config.toml
vocab_size = 8192
final_lr_fraction = 0.0
max_steps = 6489
MLP neurons of a small language model. Each row is named by its layer, matrix (up: input weights) and neuron, and shows model dimensions 0-159. Each number is 128 + 32 x the weight over its row's rms, rounded and kept within 0 to 255. Numbers have three digits each.
Before each neuron's rows, "fires after" lists the tokens most often just before its 100 highest values on Wikipedia text that the model never trained on.

fires after: " |", "|", "-"
L5.up36:158174086143131143140160150165121153154094142147124089180124143140122159124096177118147108131128128118178105166113166141139073134080092155155082119100158187135114148106071127162071107159120167133125154157108098100093097140147135112103149100142150131129091091181124123130075100045116099064128126095086140124093073165142147182113162132118127159103139126150105120134105067212098159217138135096068131115108089143135077128108083142133206116113182082103171123042144095122071080145136137

fires after: "\n\n"
L7.up449:127079114072071143119132187069146156143133139087121177122110159137162119154143093081146061091126106111060162048093171159170090169149152149126117110154131132069143114106048180086122186126143096138148112076135101092142127168142148117123182121092122141114062109128100145079123126123114120116149169167119150157080139087145105065105044128141114107134130095128148158195164136146136124055162144127171096145120124125119100083088106088142154106111115112135106137163121146145139044163092165

fires after: ".", "=", " on"
L5.up576:105159177114166118120153123117137157167144126150121128255183096113134150114077133133116135145137115148102122109120132076143109103130121112141143113124127146122114122152147175103106143119145145077151099104174155068167131153093179146099099164147097138108109170125144154123142132110122114109136138119059111185134144135085141088158070109131024113128156056186095127148148093104068131147108075128130131132197144094123127085153119115123165123070209131157093178147100074155119117092105073

fires after: " |", "|", "=", " ±", " Total"
L7.up246:168120167117108098106099148143137085109185156098177119076107104114131124150149117148128159131090173098124109126147191146117144146125131132110095118146159164194129132116060110141063097077111095084152106189094099178174145119057082089106135125186145084127094056125142163114132125168133102146132122133131142115113095152120107129084108170114105098125085147125150080155152141120030112100180111107138135148086165122176131077088163148149174151148151169092092162114083139141172099081229103

fires after: " |", "|"
L2.up102:118146121128148147149102130104170085126139145094164159129083158151092133159182121175121158084111123145137065123133146079118157116140104119149105122126175160153092126082175117109101168144093157123181163142126122106105159150139109089183113056183096135115131127198117189148121129098144096070151071162148151103097156113154115126161182115131093129161096160122118074156114057097058148147148117136104173150105157133240139107120064100214101186130107081104138110085145087121138148168100136

fires after: "-", "|", " •", "–", "\n\n"
L5.up232:129118110192122163140148191097173110101116134104108171112137144170130073102067164058096156143205109134129149095097140107161108091132113155127136116155091072151080149089141074100051105155180130094171163098168142085133127141160174126094152148134063119119100114118083176111121127117156159131134116146119176149116105117113152137180113121126086119163184131156164108128172128196128113135134091100146045061140125125134102099121175176101153142117144093108180126158133170110125023145150145

fires after: " the", ",", " a", " in", "\n\n"
L2.up297:133139150111101123188165114111065122114105139175161112138161093155149141095019120104214166083132102115074104115109106157123086120151168075113162182113072142119124132126121122111066093144174162120163104083123116090160138113106116065125133113156147102101117121118108154099095128124093102110099070156110113111156159154124132045095149193112135069154059092174161098115137148103128119175086107136150139109130128099139105178105121106143171114149107159129148104170237152130128167117091155

fires after: "\n", "|", "-", " |"
L7.up438:107089145175187171107077117102128038152181104079136157134152178153139085114198113161158128161144103174116109119087109139093196127115070113071123114122178127134164087144142106103146111091082137143185109125153119165112105108097123157134118142134084087124113126146102134119130091178211137143119153154083128164095092126203183141122124125108120101156167155128098126113164160110066159163204116141164100084106154146090099114164133177110103071150093076109109106074131132095119157167163132

fires after: ".", "′", ",", " (", "°"
L5.up133:099147131118111127096142078104063156114168159130172131145038149135148100092094158114120095132131108160182156108117125091164145083118151174112108139127129100157149102106157121127077080186098111081111174137144095126125147176054088127156111131121099089131134132133103084123128137147132114089097162102181053097083130097127087103106114130188110132149170136103145110149158041107117198193105111150090117137137145078169152162161157086119119127110091144126129135123106134087044029179133149

fires after: " (", ".", " |", "1", "2", "0"
L7.up93:129157125119083083177101109119117120071114098150073119110125123125104153125107175141194133104150129123153124145138106096090145121127133106107097122107125094153024098119108116108187135135112104102124117150175128116113169101115237110112105150131072106115180075150193034149084150131177175089129133123127132154123146104110065152127119169130134110149097183159107158072140079118154187037141144090160121103164093151104138175144125127128145099137131066146139121174115103158125139126138211

fires after: " |", "N", ":", ";", ".", "|"
L2.up60:125137113155086123126133117117145110088139101158203160131052110199166097089155135133135118139122148158189179088095103064166174115060118169126057157139163131124125162095151123105128095152107156090150148122096174143103130103068126102184123132094054101178166162175186107163096127114132090104100120122165089149082096116165131115116115105129109111121130145110151134107101120129093161199091162116076097121141112149158124178115142143138158162151205098121133085115151095185200084177114146

fires after: ".", " 14", "c"
L5.up405:151137114136148100133148116130118093132184181096139106178091164119118156124081201054122103124183129152130152144162214135118140146129109160104126164076115162128113102131117098154149102208149157122128144164105107095074099141088128139107132115117141142110136100119068128158102130195056124055132157117102108133125114118136234152111073127134161143088151128207192151100111063149106106139140153087111102144089139075098103176088137173129122181097129126104105118169143126157125107135189175

fires after: "-", ":", " •", "sq", " sq", "\n\n"
L5.up297:123169178147016115108102100141151217138109093082101174105073125114111086126116129153099155134099076106125117115111134135160124168095133163101164109146117131165059062054153152115117188154110135153118102154096084126081139153137124146107129181136149117134118067164104163164156126121097172122105141127116177104135100103091142136136116197124101137038131148116141103137108102152139191107112094116136120139137140115154110094102126134099104150125207094109077134168183114076126150045154159

fires after: "–", " +", "ør", " |"
L5.up332:118048081145133107068114050137066077164134125119113119088107160130100161130106111160090180192156102149126119079123131175124112099138149117176138099122088158154070132126118135134127082157091143140172152138141166147131187106127184196121103161124117090121118125156161178141096133173081086133098092133143148084148100102150163114195119153131180128158163156174150143122123089124064122113170132147164149133129088114153130143077092122206102127182163168138193160082089150128143076073114139

fires after: " |", ".", "-", "%"
L5.up22:174133131101143118124105124107193095124087114109166122183139115089130100140039131097025158125179113126122135117124187107127109120130117161108088093105102188066093132124151125111074115165188111116088160090101128146116133113127119090156131089174148136120094048118105137103130185105173152086105108154173117153140168138109154071131088138156072164187165110109140037111145132094077147157085141097152078150117082126087087152157152192132098095115111146153176145104133128117120163096148117

fires after: ".", "ca"
L7.up198:157110180115079140152099136064102090082141166135118092154181140120126156166184088100137102092054130079082168137139095163133021135153150128127145175076125063160127153164107129102167126107137140097151130162112159150103140121107097128190122086114140114086118139126139127120163116195117072150154131123132114147117111108170172088164106123110097003099108128117112124137079171172146158137129105119147080103097135167134097089131103151118168125119152141073141160128158074163106090087086086

fires after: ",", " $", " (", " [", " pl", ":"
L7.up24:108107116127103130134131141063187124124127093104162138131130092130081132173127073162109118160155119161163168138152152094131091175108088118101111166185139078185118126117067145095174149123106152203119169150169116130146167158109091170101118169074130128099141136199095073135087169132077095136084135150177076073097123121171128105162109137085130082105116062113183092101114106096114161114130144138153111118146124151122221123098122113174094061116128138169090122141085131122085178119198137

fires after: "=", " fa"
L7.up287:093141157099156127154118107124133146088176103106054086158105125168114193145126102115080120118096140109128122169143068151109103106134090082128173130137073139118107119145125086133044112118111135108096126111121142084117122145141255178074157124127129151191157125078145121145158145132139162115088135114094118208109116189107142138137091123126145128126168110138170200061094135073100089148074059120118169113112112111096145158139116151155182080129167128108125180147117106084085112136131098

fires after: ".", ",", " (", "–", " |"
L5.up204:119134048138100156071069067134156133101147154167136133108147141132110110044139172145053127160121118173116115175125080070127135134128126141150099094087129084127091127094186179176108063136144129161117152144101100148069175136140117089140091091136144130113154158147140169132094157114151126098107133162133130124118102057098164149122131118188111044141153165164122123153097142124117125104114155121110157088108108135143141139129154125194037123138089110196198169171152128144140100064162157

fires after: ".", "2", "%", ",", "sq"
L7.up63:159189185131115142137154108077170123050122050112093139123170200115142125155083168061082146080124112118110183127169134133103085070176115124077104098086129102125103137096194133110174165188146163075138122109115167156155104088126169100155092089149119128117098141151100094124136109118205149181105166131156098142150126058158118124133130129142117096133084189105132072114134130137134082094090134084121102105146124116117135171115154165109164143156100117093103164091115170134112085134184088

fires after: " |", "-", "7", "km"
L5.up103:120131115097112160154135135122091075109101146089096126075152171173054098094131130147146114128154106151116106099195127091204123155104135147142105161110107133127121212131196143181082126092136127160098121115179121139092161183129171121119153098124123116106058099146122163142136148070181143154132106154159114132106106151151195127100112102153093170123143128141119107169099111142083138152158075140161180088130146120096124138114089187145070126232127143073086207115109107164187106138099138

fires after: ".", " There", " there", " January", " August"
L7.up321:087080138076126135112135153108065085075137139121127048169133104125122070151160140166119172099104095079086190146111135124147161136188138119146089143133188147165114107168138104113153098109144181176125152118116099119110116096041080142101133157136109129121169071153146075156175111149099131134154069152106115171085183067122148089122162199094113120161172113089109148211159139127135140122165112117152138083082088139114164100106076183140123136122135133135148115151142111174181093115092098

fires after: ",", " $", " (", "$"
L7.up250:116123075083087126146151110113154105113095126122144118124062116202130074098130109156072101182085133101124132141147016147130109120180120198177078226165118099143028119105120137126103143135082137106143127129150143163146107112089154140149167175156150124096146103126136085160121115172045131167122114098148089116131134093125069073121128084059120078161143087113149114098114132096125148114086103096088082124164115127148136141116133101159103072149109106172142125136106131113169126115103157

fires after: "-", " (", "|", " Z", "–"
L7.up68:124101156147137176115146130140139157128110106119157145100155138109092113126141120086123128098175123124099084143162148099137074145115067162233147128113089084141143138141153131147124115153091102119096145131182117099091109185107093161132185126077149108191108161173114175152101141149116123120082146130129130147092022113083130133129114071142099125100117130155126100161090117193194073161075132180122137092180094169106133167087180231103142137099145151124163089110186129141158119165118168

fires after: ".", ",", " ("
L5.up66:107056133112112088155138084076120146111170120172162132080090153128123140179155143125146107103108130173153096200136138128113138123177093121125045109132086061163096163075120151145065120156193116170073149109175125149178152162125203106167135128108138070110143097135154114130072144175133121127108162160140083076169171126125102129132142133127119069143157134129102132160134144064175143101086138106157143123110096107106141158124189100140077130123143061057112118091159135153155085112141190

fires after: ".", "\n\n", "\n"
L7.up323:149050152103184107138155153089114172106120150126089117150155142120129124155137081119118113110125089119085142083144192105139077197207109099139129092148092149195109128124095118151109147102150117116143112103119110050126134154091121158202183162108164177147129139083097135171111141098065160185115118121123106115087134047143148107139144144102140061066169122149104137080101094138140095129108107112137166121120101147105124109152115129124140090101187100159146110120108161231088121145069179

fires after: " (", ".", "=", "\n\n", "2", "A"
L7.up607:132073083114136079125186167080150170126127121058162179131106138138012157140120107091086164139126108185184108088143143146126077096156075145125061093105066142077133150111136105140135126094102154071118073100152119113115156146120146093172107124167103107072133091133164180122155120204135158098134119127101099095148092121115146138121123230061112127097119101101114136128192175158150119087149123102096124093116137097116084119171124102135128136072150164091128145123138134111122143102151120

fires after: "=", "\n\n"
L5.up205:147110175121102109129182118172172171165134138123207119077069129166133117088149140097142175109158153146189173133119074187116147126092083133164125165163115090160123077106103139130086128120177156110107051137111047137170123166090151134186139140118154151123159186128088112182116179143115105144154091111100106169140101106126134125163193133122087088138126112112167108106147173078151132152136048146128151196143118054141131131085152119105101183108118094128117114144150202097098126132116128

fires after: "|", "\n", " No"
L7.up197:156088116115175116110137086088088129122134112239086124112064159186096203166119132110176174108125113091128077126113135186087087114082089167051156155103141127166105093135066140161143103144084088149130097235140072147100136150103138091140145186062123147120154092177129167108115140101188117112092122102131137153126157136136141147098138173099144106081106175140148099105160078129132140132138135127124144146082140125141101149137170129120165142124113123140068147122147117089160069158109139

fires after: " |", "\n", "  ", " Total"
L5.up373:147139126151135137134082127099156114101141089190141130090125123106101136064068157120156153081091124169084179123194132155133054072138143147090135129106131097126069120119129186126167088199079111092208132075147116101091124122127128147120142095145136104138116066134101172093089108121145095138135051136098101159149123119143160144160133161111143101176139152073145072081146073114167092094132130147165114080082117206116115150166161180157107128114093209153118147108177125127105137163108137

fires after: "  ", " |", " ("
L7.up582:135149088126151099117115158109113127118202147133159147138154084201108111157114168139165181124135113118147151160153141194112116115102174087065137131148122126155070146149156138158117094133149091147157103130124121094095162080128138104149155091168145151122128085208152098094143158159236133181167106121159148094114158154106142067034137169107137122144119155155147039160111161115119127107104128106162150108115122139169123112094115162128166119164180166128077136092115130103127015114149135

fires after: " (", "|", "–", " |", ":"
L2.up308:148112096178181127151135138193111143102086103093127147114081060096146223078144129160091151128097134142168156125093145074138118142128093142206145129076129140143119064112102143067099092138111167074150146124124139122085150156149176123075113166105142138137131095139159185138136090148147150100129102089112149142129089130127137099112172135198088140119101174107094058056159150111073194155163144131113172089145137120155118130098122102070120107150109088184115121098146150051087154152142137